From a checkpoint of a small transformer trained on Wikipedia.
Size: 15 layers, width 160, 4 heads of 64, vocabulary 2048, 6.26M parameters.
Architecture: learned positions, biases, untied embeddings.
Training: a variant of Adam for these matrices, 9568 steps.
MLP neurons of a small language model. Each row is named by its layer, matrix (down: output weights) and neuron, and shows model dimensions 0-127. Each number is 128 + 32 x the weight over its row's rms, rounded and kept within 0 to 255. Numbers have three digits each.
A block is one neuron, or neurons of one layer that tend to fire together. After each block is what it responds to, as a language model described it from the Wikipedia text at the highest values.

L3.down14:137106134120107149174162114134116180166113097126114094090179119125074129127124113148144114116105165134130117100189132125148115147110085100083159086088150157136084141160145145201120160081175121136128107104162123067158160177143088096140175156204094152174116144136143162174150113123146089150095142084054115125122135195125180117134070127113131107170185106108211146148104128155181156174107
L3.down247:114096139171105057139128113094118125130174162071083115091137133133125146129118151100086123086110097114214159085094125135180153137123164133104192125116146105053152177146112115123119160094155100125163139144146171089140101156139109104124150168080215175150097144107088109148171161149157186067148149091121113175081109126107096133091088090129140139176200140113115107161103168066105101114101
L3.down457:089121121138169151062154075126124083105165155137097167082045112156127118118139134127219047123116094091172116131161130126133104144125124155150112145108171150129125135099122142147138059092161140162167153153123145110113154123098121159047083073138161107155188103150069136114145134144131125123131125104168095099119110119144134078154169080160144193105130158167095084119136140150160116170108
L3.down602:166120106125132074083159096128175038155138062197161119092166123183119142132142136156188135139109145108189171103137102138157112135145106112085128112156136114138111151044096098126109082128088135163128123148121151133142098170149119106113190141121097107126147090179143138136172117162179118086145133093178121127111101096147118063143137078114165132101121125147150081159080147187134073143127
Description: Non-initial pieces of split words in election tables and political prose, e.g. Conserv-ative, Lab-our, ele-cted, v-otes, M-ajority; also Dens-ity, In-ternational in stat tables.

L3.down22:192152116097121130194151138156126108135121161175174175157219132084112122115133147167121102140085125124093151097127115122158117119129089168182119167128054132158094170097159047114137134177133157168121175123124091132132154088129075089133164165194097136141192105133100133145094125066141114109173122163106120119088095119096121189164101136198157089120163139131058121091106193117158123095120
L3.down136:133104097046110081103142184130110148114154099181141158137116137127159201110134088089133179117118154142160119105138132139156133144116174137128167204075118153133116116086063158119152117074161033088115121129139137127122112146134123066128090140166151147094140084143102116132160151112113134117162138113169159146081099040136135143083127092102112180137132154145172119125146124092081117143063
L3.down398:125098097113190123158125069104170126096152111123155121082135116121100096177130112133168175102123146159096110114156100132137140135114195083126149111126202144166191094187118080120162128164112173153177093118120088153159099098191082090108151147110077136120155106122176188106124071155105090165187114171135142138118161129103172094122143134073103110086139092095141113120107190173109148170126
L3.down624:183163096120113102153174130104130106112094177103113146134118131105123174136111059116118132120083120145108165181132142124107160155076174053139094126113103158162136161148109102109109166180133180142134113131139082115129157176148092098163149154180130103179113110151128082128111130143148161107192177094126104145079105136131127088073157112127084131138124118127155144115061176110141080110175
Description: Markup delimiters in Wikipedia infoboxes, tables and headings, e.g. the slash in "Team / Apps / (Gls)" career stats, "==" around "Career", and table pipes.

L6.down41:141097162161150124125195140074107124192122146111116113085108137107139073110130165179153102131111168108147079102151141134121115132117090153123160069134150168096148125139114115101158138133176161126117170148146152068130105158199152097144089155172138063120171128131121121080106169172086171129140167098077114123068132094104092077102102106075142090070112088094180117144149104127174179127134
L6.down74:087131139112128088160087134075132142167113121111127097125130099141136091152131121140135090138151146085138145130105119102156138139095069098098114098169086110155167101160068124104142126143120074164135117139215154153126139077216076142152084185087159126090123147081136144118144034072151148100131163181198089177175167147136133187094163087142104105129117147112181154169139121111164105120097
L6.down123:153111100074097111110079125055172188096150176092151129124177111152170070131140160097093144105123135122154144122154100140196170145095100103140164128092126118146167156134035158176134137149174077095130123118172134100094136135169081173150097122141170138103063129143096162096099100092158136084113145147157090115079122169123141152149154134065084123089120103116132171119117133155185183106127
L6.down127:170147129201120137147138176138130084191171163140168122148137132074109105147141128100100106182123079085115105129098122145096128153146095114096177107125125126159031165217118145094160126099121144203055179149138112128127138116124147151102081238135142137127156143087095102150128143118123088128120130106102067057096173113056152089096103141151129133113102181126122130094180135180093118111135
L6.down147:171132113118169189159159114150080112160168143158171144135075122089096143111144178157051124180152121123154163049176102115131122114100130124124144166157143055140139146187111149135122104120105159090134139090111089145179132134116142168116083156109159080098162145079147091087087085138093164101110125168156137098088142098098122163166132125144154096067081148160143125104109173114125073119155
L6.down195:107119100130028169101142163092072108049084115137107164134132117102104165083125126164120097167172102150089110112110167138084158134108162168115158129103182137150124112077173124168151136138093158132096094131095071117109124170157156176118125174177096117202107137175095102158145185124119045163145131134113118171173117153111140084113132128118154212186093100103134116120138152175143144097132
L6.down204:065161143093140101185122099056139149080101127075098121148145099171116168057115146119088136127122125138147121128082148132154129157164123130184062129147116128141168180126132142168102148118138104151125169162110158069070140172169080128116090148062152052158158120125147139130160099102112165120100152136179155127151080132141116138066119163097115154124162124090180136105126104101177212123201
L6.down229:130098180192111111090126115072179088099134133069127105051144129134133148116126175086150092147102076157100114131155119136126196137159060158170125105144127194088063134072190143117160063116101145108119088128086145170110194082087112172157115147143117158125104117146102115117132142163161097149169143114114149140148147220113137087203097108116142151123108121111131136149145173159132164129102
L6.down299:105147071130118120139076087131166167100145195116106115110164107125223094115114137131113117143097131137150133165147119125130140143112118117140119047089132148091157119135111124197154095147169136116124137129142142155151170141069143150170079091121104124125168053104088170160150116119111170101105125143143071143114098115186104131127131033054134150118178107168140174115109081079125161111117
L6.down316:187105194118142154134110187201137121073089131088094096124105119138158078124148106139083133136107123099146116133097103127099180116132122082101102141092134117111162121141142123157109105097112116153090107103090127076146126161102187126137083098132151077160139156037111124138178177209163122129164094130140152090154149118099158174138116206167140170140147142189124152154144080109115098119125
L6.down340:131128134145113173170075087098159173127137102140186085084160133128164082136118121129169180118100214125154151115078134169120148145102139137113163047094111127089127144136090140122135107153087139158178098118194134067128136148160110159145121174097186090171108082146112131107085106063173223149130147134189109107118116127101105154117128107109102086131128137058116141167100148139152119075077
L6.down362:143151137102118119151109104039106163118148122127110165140127128109102144158130122095152112112153119114119139165170181119212117136168153131179142087115092078157118121105106119118130174124139143168115093138106171128063138097202130083104167156181103110070115076109095162154127121113087174132100121117144153152127125152148070115085098255137106142114080160172116126065164173174137129147094
L6.down394:115125129123102158125108132135152109053103130088079141081157120152152147166132145063131143151157136120158148144135094129150159155124156058162152085138154125068165090139089172146167079185138097114069087101192177133120098071157153113133138101157123092144165124177151147092094096140141072128118145159167029086165097070126120163121125127054091133139149152128151158168117052125151097159123
L6.down449:195088133138053126132178218108105157089134181107137116173139105097138104122123143098158167112117098145147146089138134105118100162088071068082112132181112143127202100147131138097144099114131109136158117101094175061112182135117071096172122103131153157111113153113134108100195123116188096153157121132136073143174161120140066131138130120136115156118119150087162134147086164199156079117124
L6.down475:128085140177143098072182075072185169124141149095113114141166130114156093124143136064139163107091159170149137140157096149148186173073112117153100101122112105116158162190072198113155157121116155083141097075162162137103207098120152141138108130167107138111139116097095110137090133152093152069169143123152180120099106071123135107154053091070088082102148122105171135126156092150148093139117
L6.down588:031199128124197142144132158089132126127131109127159145080086111115096165098138067179132163127167092133169142145137123107179068113119173085176087112132140117151127176156099115164153142142154020097149080140139173131140162147175099096131112110167156112133113143136095130128084092157082146119112157155149180129128124103134142134122160132143082140115164068049152134181121157139175111093133
Description: Sentence-initial connectives and introductory phrases up to their comma, e.g. In, However, "At that", "In November,", "Because of this,".

L10.down258:123170125099130102108097123165153099129127162092113206216119104108150155108114124117090182131147089144099166139134118117071117099168078142126127131160142155090174116140166142094157109224170129110104107146136147161135134043100114148120116054118161110114142126113136126106090127192161120092095160070147135182146171145149111152069140099167091174169195107106101094123123116125138155152142
Description: Table pipe separators in header rows (after Place, Quarter, #) and heading equals signs (==, ===) at line starts opening new sections.

L10.down560:148109123162159100145142143078139155152144077113151066173173097148143123161137142086180089150082151058152105131099147104120127119140122150164185122106115100133146098121156172123079062098147116141128112134094151088156146168165130144144129151120093147064170143097159119192165140163113058153127112110153128153148152073084085129139082107160124127150125186208101115178110139115180100117109
Description: Fires on the connecting word or next piece inside multi-word proper names, such as of in University of, St in Bus Station, and the ( in Summer (DST).

L3.down18:119120045113093119096142118115107159127045165150142118096097141116122112127114114149161137092084109121167140088111130138118135130173098106204169151097159111134128131088141147183138123138093166196118138095075088140127143109099161099075068148113177186126097140119086170165089177156103150132106126170091103119169060175095159182139132108139079175122192121136124128134163119098128192131163
L3.down213:122107102120094083079125158105166139116063111114136107184080113134151154139135141119116124091128089097204142107093134098134178130143088134141140146089144122090126133062154153185110165106091185156122157110063121113120140124138182082098110152104187172065125167108067133183122187108087156087157138111074084147129122175106155164181125139149112160144140131089093154127191113131117187147151
L3.down275:143133117079077145088116074138182100146069132096141145131119127184142132091111130116192139070112089152112104066103127106135115119156111165142164149050146165130170132095095120161132161087108137178128204125064167166127161116155161100102086168113182188017187136120125129148094103111099144120149139159114125138159130173129156115132134157123094146074189157119113128095165125108163158155160
L3.down505:109143094103106094153115151141108180154099150098159140103115129136128120090117118162139104100124099157104124128123133125081136132127102112155198166083185139128136083134120163209145144050104172207136156103113087137115183091125133124065100157111198160151110127174090143196130147114125145114145120134075069137137103215127144203120114114118066182126138115117122136110164116080169179141232
Description: Line-initial dashes and pipes that open a new infobox or list entry, such as "- Relations:", "- Model years:", "- Running time:", plus career-section headings.

L10.down242:127130054105111130111142108079178097148076112124161113107116214090102103110134145172199136095102067129122079129096177147155164114105077131141152111142131141130137101142120139108129170111184143092175147137099131091053127106134146125082054178080138120147150197067079157094105127154124180162136134116109122092104130139142107165159074115096136102175112154148133124126140093111116089180077
Description: Prepositions or adverbs that start a new sentence or paragraph, often split word pieces, such as In, During, On, After, Of.

L6.down26:100154150137100147227161062121075186162188074165149187089139139106131118137147085091179106089124095155156067098140150137170144151155070171182121164122091121120095110128142103168092128105118166134142075081148095120106136148142121092041102094162144100134088061168143141125081166155149129100113116145086141091097141102116118129105114161200132161115099124187112158125102169131129156128110
L6.down35:080114192100097107136104092109125111089121133147076155103143119130170136160088142100121120137102119149125177080171138106132064166144124101164172153117206110108176141085163146135148148154187119123110131120063073085130167102145132132090063103175106142172144123152079132196148128179105095089158083159158121162120141139109107171075133084095111153067148103151143138117120136093086163137123
L6.down53:157137084152095134107167144115130114127091092110148091109109112147128155090160126051145148143160128073083130076174072134127118173132093147077151110118181116098105166117123103113110155147142148172091155071096131177167130204195085128138126129136132156147125125139194126147134120133096156126106151096128123124077139073123178095138101163150083100215162113069133124109083187107107151131128
L6.down82:137100135096129117180164070120069141141158105138100149170106120130144132134149128124167122158136101169166064149116151126122115177185124109164188187149110129081100106130154105157111101043133142115107099122125139045137155161140148140090117045114139124170148140141104149116079191126177182110125123136054147094082126150130145113118100202196150166114138083133115154094122168148146100100160
L6.down98:137141161160082145141180094136072140162142088162133138165149120151087120122141162115133103126164109135140109114155116123131136144192074163172121173128107128133109078077156137106137108096130147126089113100110116156148140096108228163067107119167104113105233107152165135141022105134121119049146118132130137086147102084076141145089101179121127124063084117165142129097098159126130143098145
L6.down131:145147156147066095095114109086129121112179156155123104146126135099210136129103120163106148171127096115091096096207159156140115183174051115181158162092145158142089132106089128152128165092132081125098170134109108121105112112219126180111117137096116131117101137128106151136083103119133095136121096103107123205118221110112151163054177111077115164118144132088128158192079145130131128117128
L6.down157:181118080212137108216182155107158078135105090074109165110143150161168106201114063163153133110049140141083063075108122140132205067173138205148107129159103139138110115166077201090145133120168136132183128093189161115138179164136157153122105124136152163126114110155100104183128094082086177105119104115111152080134108131119139143091112134068155096144126111128104132116148118147091110185113
L6.down271:131074157131126139167145154093098168154115101193115135191144125192161095154117112154130141174145139180097081182093112137117160166171122106118187158138106099053067097090094099200145101077140146130185141110147167120116166203179176155104141041097147109103142098137114127130078175103127130117096143133110163152088114112133126110141133174134169151085142132152078178161107153108095112070146
L6.down282:162105114170132151088123174109151184144134154163161109027211101144109100115138114116120134057140142123084165124100071136130172150117075087126113162191058135130128107100138136082136115171111179152096185142091119138127142146107140100120103130172121160123150125103148131153140175098079131123097085107092084192117153116105131163034171137119113140165129104113151119169140120133145110100145
L6.down385:132125136104081171089146141106147172135165143165161179145148130097075084141129109087131128063100119134090158144114094121111164176175155109129074204128134167118104132112147167171150163147086113144112135167001172122147162203137116161133136175138134076124143124049138138105128119190169122150122157085108144124092113157145142110103157146087117143132102145093061108133123111147131140144174
L6.down442:105080114128149129134146132097136141078121118101122120149061120195167173156121111113200150060133172171125059141091113135144095170142121076129107116155088100148112114116115193095164070112115140165147112160112148118139137150222103144165168094210111102090121122150127075060111099089107156138118143070108108094160138143107111134158093137116181147131154127120173158115158080150064091133113
L6.down469:083181122075142118100144096078103067155133130080162127101120133118157134117143153118109101202167082072198140092139133133160116147160087106139134211178108147110079138119136140127086177151195056175099139134138131119140099021113071142145122112129124145096117125138143134117119076177195153084135100175152081106134117135121115217121141106122107153099199164108137138095140122105130124185137
L6.down481:126150127143156126089130165087149120156148135131031162101065108154125108078116109121161113130118108143128092139173174135142127127166158141096090167120157117198100176088111173083136103148144110142132162152161086137146107133085132121131087146097114138142164140137160143078148153110096095163136128068076066207126185065107116152107122151099152079151128139131172145098056197130161148075151
L6.down494:073195128185141128190163112085156162146078126150131125099095124100195128171105110157114137075112193126109168153126124158127098123106154155161122075119178143186140104144126147113132182166146126129154042142171108135110142154138104148130151176029083132148149106106138108124128153119087092074150124114165142086127071155136127153122155110134113084152119142154150150064179124124138103119144
L6.down537:152078117144144121124152100123113123086048117106073146203116124162123143143122119135166153113148124128091144117134106104124159139122138132133207090146124169137136157137112096115184249083151133094123065119088139126075124173130113126105162117071174129176098090147101144077188106147150163159116182137079090120127119092138099118146124144182132161217151109085118081120123110116150113156132
L6.down630:144156123091144098111132140126071112140175121147142144135140130235155075153129160205143132159103099114135083095120104115114113166120069133123201147153169105163123059111118053160114115120172121148124051107118100173183154164159126163057049161145138047163120103124114125148137140071154134131073142119184161092121152104139155090152111095114117146132118089136172117140121160106122129162113
Description: Line breaks ending one item in dash-bulleted lists or tables (infobox fields, track lists, name lists), just before the next "- " item; also "and" in headings like "Life and career".

L10.down624:113147109137161153194165136076103096197102140069137118146099101139141087131153137130179051171096120084111120125110141147161106088142138142133114112152120147137144132092130112127086147123115070102131105144069118127164166154126147120131110145126099154096110159130188136160187107164133155169142120133105093119138149133155128148120134089155080167145140188110169057092134078104112136127136
Description: Line breaks ending bulleted list entries (next line starts with "-"), and work nouns like film, play, song just before a title or name.

L6.down47:153102124156062160093150088212111119146162164147106148140147121146132143099114134162098094103131162152095137131112135101110089154062096124124156140164154127127091120151141073108168088141141135104179131131058137144173109168120048199145077153121107128112103135104125079086083161163116141141100198150123149123103174159095103138111145116107165151200105101098123120169107110138096123108092
L6.down136:138134122097141084125183156130148069111126171139098112212097129123108101186140176106140226093097209113118102082125112091141132114159095104133106088155123112105147093144091164182131119095120150158088114158101126126134133098147150104120129079132099128100112093183125198139146137114132144141129095104196097172070150155156128149225103148134109121096087139130081118165229109102109133196147
L6.down140:137038190150124057094136094089127071036141168134104117129159118118151087142160129112109181134160130207159149155161173098125129106125132188114183096115142136074138109141181103141154099142158124087134173098146109111151197201139124121122129107153104092130153073138146128141159076133076143167103113113067139155129161122102148096069164134121201143118140143107137116163109079137100141144100
L6.down165:127104143081133112113172112148095185167165125114111168151110152115136135069140064088136132194164079164126118111116130102083148153155087086160117174158147175112112113129102089150130154099183136116154149147099155133132160123137135124127098190159165098091106167162087183162125117143128137131127134094172091125063121116084087071091161087117076151101137102066077149189124200150120035133191
L6.down186:096101121116084090148159178102149158138068127176107128115091111107130082113138150076119125110166141073130136119194117159129078090146103169127152087106181093074132176125105176147083103149135146143121145099096142109154192061117136171102110093162151139147146126198201143200153156144119092166137084097170138144148117161124131184056125124138093135156167102107111150158147132108085104141132
L6.down191:107093110151088118102138082102146151119111141122131161134110120148110116167125129161123126101097040109149090088165123119091169194110120143153101167143142089182161143165086183141095164076132144133086147120123151126158221060180114141076089089131148125115118102138164130083158165090075145133147123130139188163171139128145086119095162053111086144129084118128103165196125114141097126146134
L6.down315:121117116161124114057138118096132157098097158161062144119156119167122111132139140115120147092152119045132164161136147103120168116157164192183096165142111119083139158130160151116120126144167145166107199159107181117129095078091154147081143137181113175169171085150109218148168135123132110167120145094043081136135159096126089121104132126111148153059161145126098131115116120153146137097122
L6.down350:179115134121147100089161065129075107112155193141164156134162126157127062098120116124172161092133114135070155117125088128156109101110086179114103061150075118128092112129093077145118155133157128133111080116095194108190099163158151086213094153062133128104074037132135123140156069129073144131180160160116138135113116094160096144238115134139136119155146090144105197107143081139149138155159
L6.down416:168135116120152130132100089119115162127114091146120170092148124133142095160137185093058111212167163141121188160127137090158134141153167136117112168158165117098118080114089106147159129183185128175083204121117120128153100081111169136115114184141133090174156104134137179165184145123164064108095146105102110161122147163102099155102181064126118089109099131108044130124144137107103142102152
L6.down422:124146168069112098106081126156191125112091152128125140137096117141120138143132153107113149169131139127173118173122160094130053127169116118120106161099212134097071148080194079190168119149111075130091182120097122126161126097126149130104153104133150137099156152112167191078131156109160109150179131140111123137101109078137124146069093153189108143145074144104109092087141154156091141145065
L6.down532:095108113147127130113177135065104106177122143060179164106116136197142122173130075108131155157092145123121119170161145111120130162099128093150181139077113109118103119118122210086143175137085156157141110137155102094127097071068116109125156107152207149174118076086144127105145163097154153165129121097067119158151079146173127148095065088107103128104127199088122055104149172127138097110134
L6.down546:096058134147114096085185152120120165191177183181125181090104136086147169134124183144093162152167153163083109086151148146149166123119154168130081123053115075160128109139150108096143157104124115140119149134153094133140147057128085122084117140140090159121182134121081113068069110138150157081168098117124144100110151121146137130112110160104138095071156155086114116121162144131130120120103
L6.down550:153119134133081126152162126134209095174114122140155151147188150136140091109105183143106150075095121142113172167155139139144134095078164165124091074085109095077093146086059056099154118133116104167107120119158146079224129098140180173145183105135180062153117119160134141079113099095179221096115143158151102150130089127150140122123056164132154087152118124132135077157150090117136158112121
L6.down565:106173142121145145173136130168122181134117125149138108118127102062152133116104120140130097245130141108089158119092131127141090116123128138136121103146098105189008151124164105118125124112111145153127139135112108146137112157137134146146093148106119102125065109111141084119121113152136190126156176122150155074148128114114099049103209191104129100089086151127142140100147047166154073125145
L6.down581:150203135122119145141140152089098151138145116065109199153075133126119148115117165116107124135153142081124085176077155112170101129103139154170090094137168120113101153111131121141141121090138123080127122154190128028137101145161149160096098056165057177118111122124088140106131119179124152154157094147088079129115152165123121065146098134148126145112180182115154106144195151096135116136129
L6.down605:156130144104148060149154129129175132168136126031111133113099105216160123107132131061129180111132081123110121144164138137146161107093066163150115134104133144038097138171119141129136115130155140103114156133137175103127078179067160109080135114123107156195070141106133167135130130158110186121147091166107107135130161101109163137167172079137189102138145127124179079132122151171125166116098
Description: Mainly "of" inside formal names of organizations and offices, as in National Register of, Department of, Minister of; also word pieces within stock phrases in lists, tables and infoboxes.

L3.down2:097107195100134122127136107058179144109044094127120151104068123123159103135111153119155115145143109119169160171149148124149088110102125173103154091136059118144159134100119131112107148111064113134192237098144118077125117132155100140109145168103201097084119190178170090196136176109161093146119147128139067118101101167147149146115145135112130143108150114093128146164121196156130084121126
L3.down83:137110150155094125139093132079137149087110093167144144053074128126127144142113143142208066121136103126136148101105153144111122112161117156141137081102090100161149113085132154148131124093076117115142165116134127099126136131121124134144092193114219123099132120175115116195131207163156161174149136135095067115138111165114118148084117120130131141149070133128061125144117244176180072171094
L3.down133:149146096088131059150091162084104152129130119157127103102126128052131131165124122166172087086172088144120137125138158127156065118125134188133093095148102160221132144146113093066091157115103080151112118147113151159139142110173103121157104153153134091101141145137146083170120076130133097136156158195146078156129173130153111227126086115136136064102120126112117139133092185145146078127156
L3.down261:116134099135146096144110215095164109080093129099097065090086116167155151183125137110215119100111127119158121136082153136139127124121182175101136085107067125174147147138140187095166124127083145102110168131064132036136143131149106108151101100106203118087158168154143083137136144131128165137131131096132076124122074086139118132091117145148095156117159118121169119126150163099142098182107
Description: Commas, often fused with a word ending (ing, s, er), closing an introductory phrase such as "After graduating," or "In the early 1870s," before the main clause.

L6.down42:115139099115184130150144126100080119110153178102153129115082114085116209148120122138164106114095110133096125138098135149117106161122155153123173101115108107130062181137157170116092163083068176087140126103090098154162098160149062139133127158157131092121114143126052132092221164179139106080141109174103145073124112124114073107158130161190094164165092103150113120070119133120140092116118
L6.down45:126152106076126083134171106099176133092107151104097124124102094131170176156105105084097164106085097117194120088171105136144103127147115154139152109117162106115170154101164199096126108143132131136064163083120154142147102114084194102110089035117114165087141167088071157142177185209092132124159094141096111127147128099110127149146095092172089151125180143151141092165186099114126179173122
L6.down88:147133103123166116121123239132177101120096185145191211084131128149138148129099073143128156124188114140112113187141145108158161133140048079217125109111170108119172100140078134137131117138149145101124110157112148128144137029102100081070126096147107163064150135075130058093144117164099112163155139142118144109101133129156111117142171125152098102122071105105131160169081112150156098135080
L6.down150:098073123140182131107136135101081133186129127082107114114105119143170133091144109174131171121129135121161186227146126115087168102126128086159120150178097118107205121079111128102160190159120093129107141141084129080149191137096149172060167169171138116136207090090112120119112138064114122135137146095118136132140135137139095145075144121141092076126150089152191137139063121136092128157126
L6.down197:096144112102112134120134121041145149160129160125179160143152135094119110108145119185136163126104122133089090109130094161132100120101100121145102142081176092171149199084093116150132216140209098135137121145135075083076171171103122126102120201163128083103125113138107154154170126080046091123109153125086164145153091124140110152107151093112111147125102058155128126157136125170128091119127
L6.down212:093086132102119148143138154136102069141179124111113139098163126077075108126155132088152185142091154149134119134113137120108071120120142124138145169157103144101144110131086117120098113081155096119176128118131160092086102111194088148181127096146146173103062134125097114097150130147110159133149107165121112064075150104176163134127120125192136111067150176079163165135151216207112086134057
L6.down230:066194138091125123114110118072107166137112163131128083139152128166099128120133117161138108102030128110109129114120153130142119178108148108121116194094124127130140178159048119144117151111154123098118172187092087130118122134103086178108123137116160091158164174122142175180144117121101070174122136177145118092130055193123086091126131121108122171113111178110142145097116145124079190137118
L6.down270:121097130139142137179169171125072106095193108117123112095103118167160149145119103097135113172124143084105124117148125155171134121134123172124087177119123108151113128120125139147161140142149097089092130098145088199156178135143155152105067152208154131102152136178133163148131150121082089119126112091125127137079201104121093144089079155136106046181130183117153134164117113133127073170100
L6.down304:101111083084098139115133101106092147094102097073158066130121131130107102182126124148113124094078151115175096136171108144143138126094183128087155150080083133148143165158101183141144134122134135061104190091152119086151167099084124088088118079103172112131207140111128159134155116133127114111151118168087202161170109072132124167171119079123147135131155172153140080140174070080132134152175
L6.down334:083153186115102159103156153209128210119106119133103151171151103136077127139133146143095103149121137092127164112097125122122096145176133061045164128130111132156051133138108133126131157093112131096181159112182121115152144170145080104185091143149201167174077087127100120129118106121135089087121220182083124156161121129063118105096160096196115115109084135148184135116137096162076142090132
L6.down379:118100115128135127124124153101163175119120171089167138092196100183172120139128111075104153073191128079113164183151081108080148115133100134118091110119166095126150178126130106140132134163112163117127124163143092157150225137150123107102107150166101155042135147142144145119169080179095080125138146129147084040114163140135108096093108133129114148145135185132164169168090131163095131118120
L6.down398:115125103148133091086108080178160172131078128151138139088035086135113139055118095092139136142095103138170168139131151105115108155146118082151128144079151161089152171085149117133151112127164127138129159114084123111026104119083121068081069155121163161184176159150124161168058145155138104161120177219093136178092096149104176128122165085187092152128172162155144125067150099122166171102132
L6.down445:110107167080071140079139077116096092138130130118049123121178112088065130110141114129055144074130160167145165177144131123102114154133103109193114097117169141054138177164196137114163144165155090088053134103078134109147158135129168101101143124161140131136160089144093133106081147104160096114099069138133104190085162104165155146136104093099134131101123083125159116147192161085121165112123
L6.down493:146197137106188159057119118098122194109137126125131119119093098113136154119128128141119105074083175106152095176124114145144119118150097131092105106174171155100108146104069161107069108122145164134043192151159118066144134157135184077152132132129084127093148099122149140176200152161050102143160142148112164147153120117123132116163128104113122135170130150106154126143135114126136091115102
L6.down564:165126069101076127145158156101169140053120170165145124132102087135131161156128042062142183087091086069151097118143145159146109132137123097137106079131117090074135137139148202112149135105099168105107103126060159152146144145111191184117124109124163126150090124113075147133137121184099123110158094109116111113142131115105131185119206098171059153166128118178174098151148148082111169113145
L6.down569:121163128117105088149135094127109041187171116094180146111131107077073155101132101114140089175142110113113121135085136131116099142104161120104173109190091146085131118039121133107112108128073171124126132181201122098152141074152149120165118189139144125143110155120139157101161152072092110088140137174100089138111142139079124135153158069123168143185141159087105118081170148075175165113139
Description: Opening markup at the start of a new line in Wikipedia text: section-heading equals signs (==, ===, ====) like ==History== or ==Career==, and table-row pipes (|).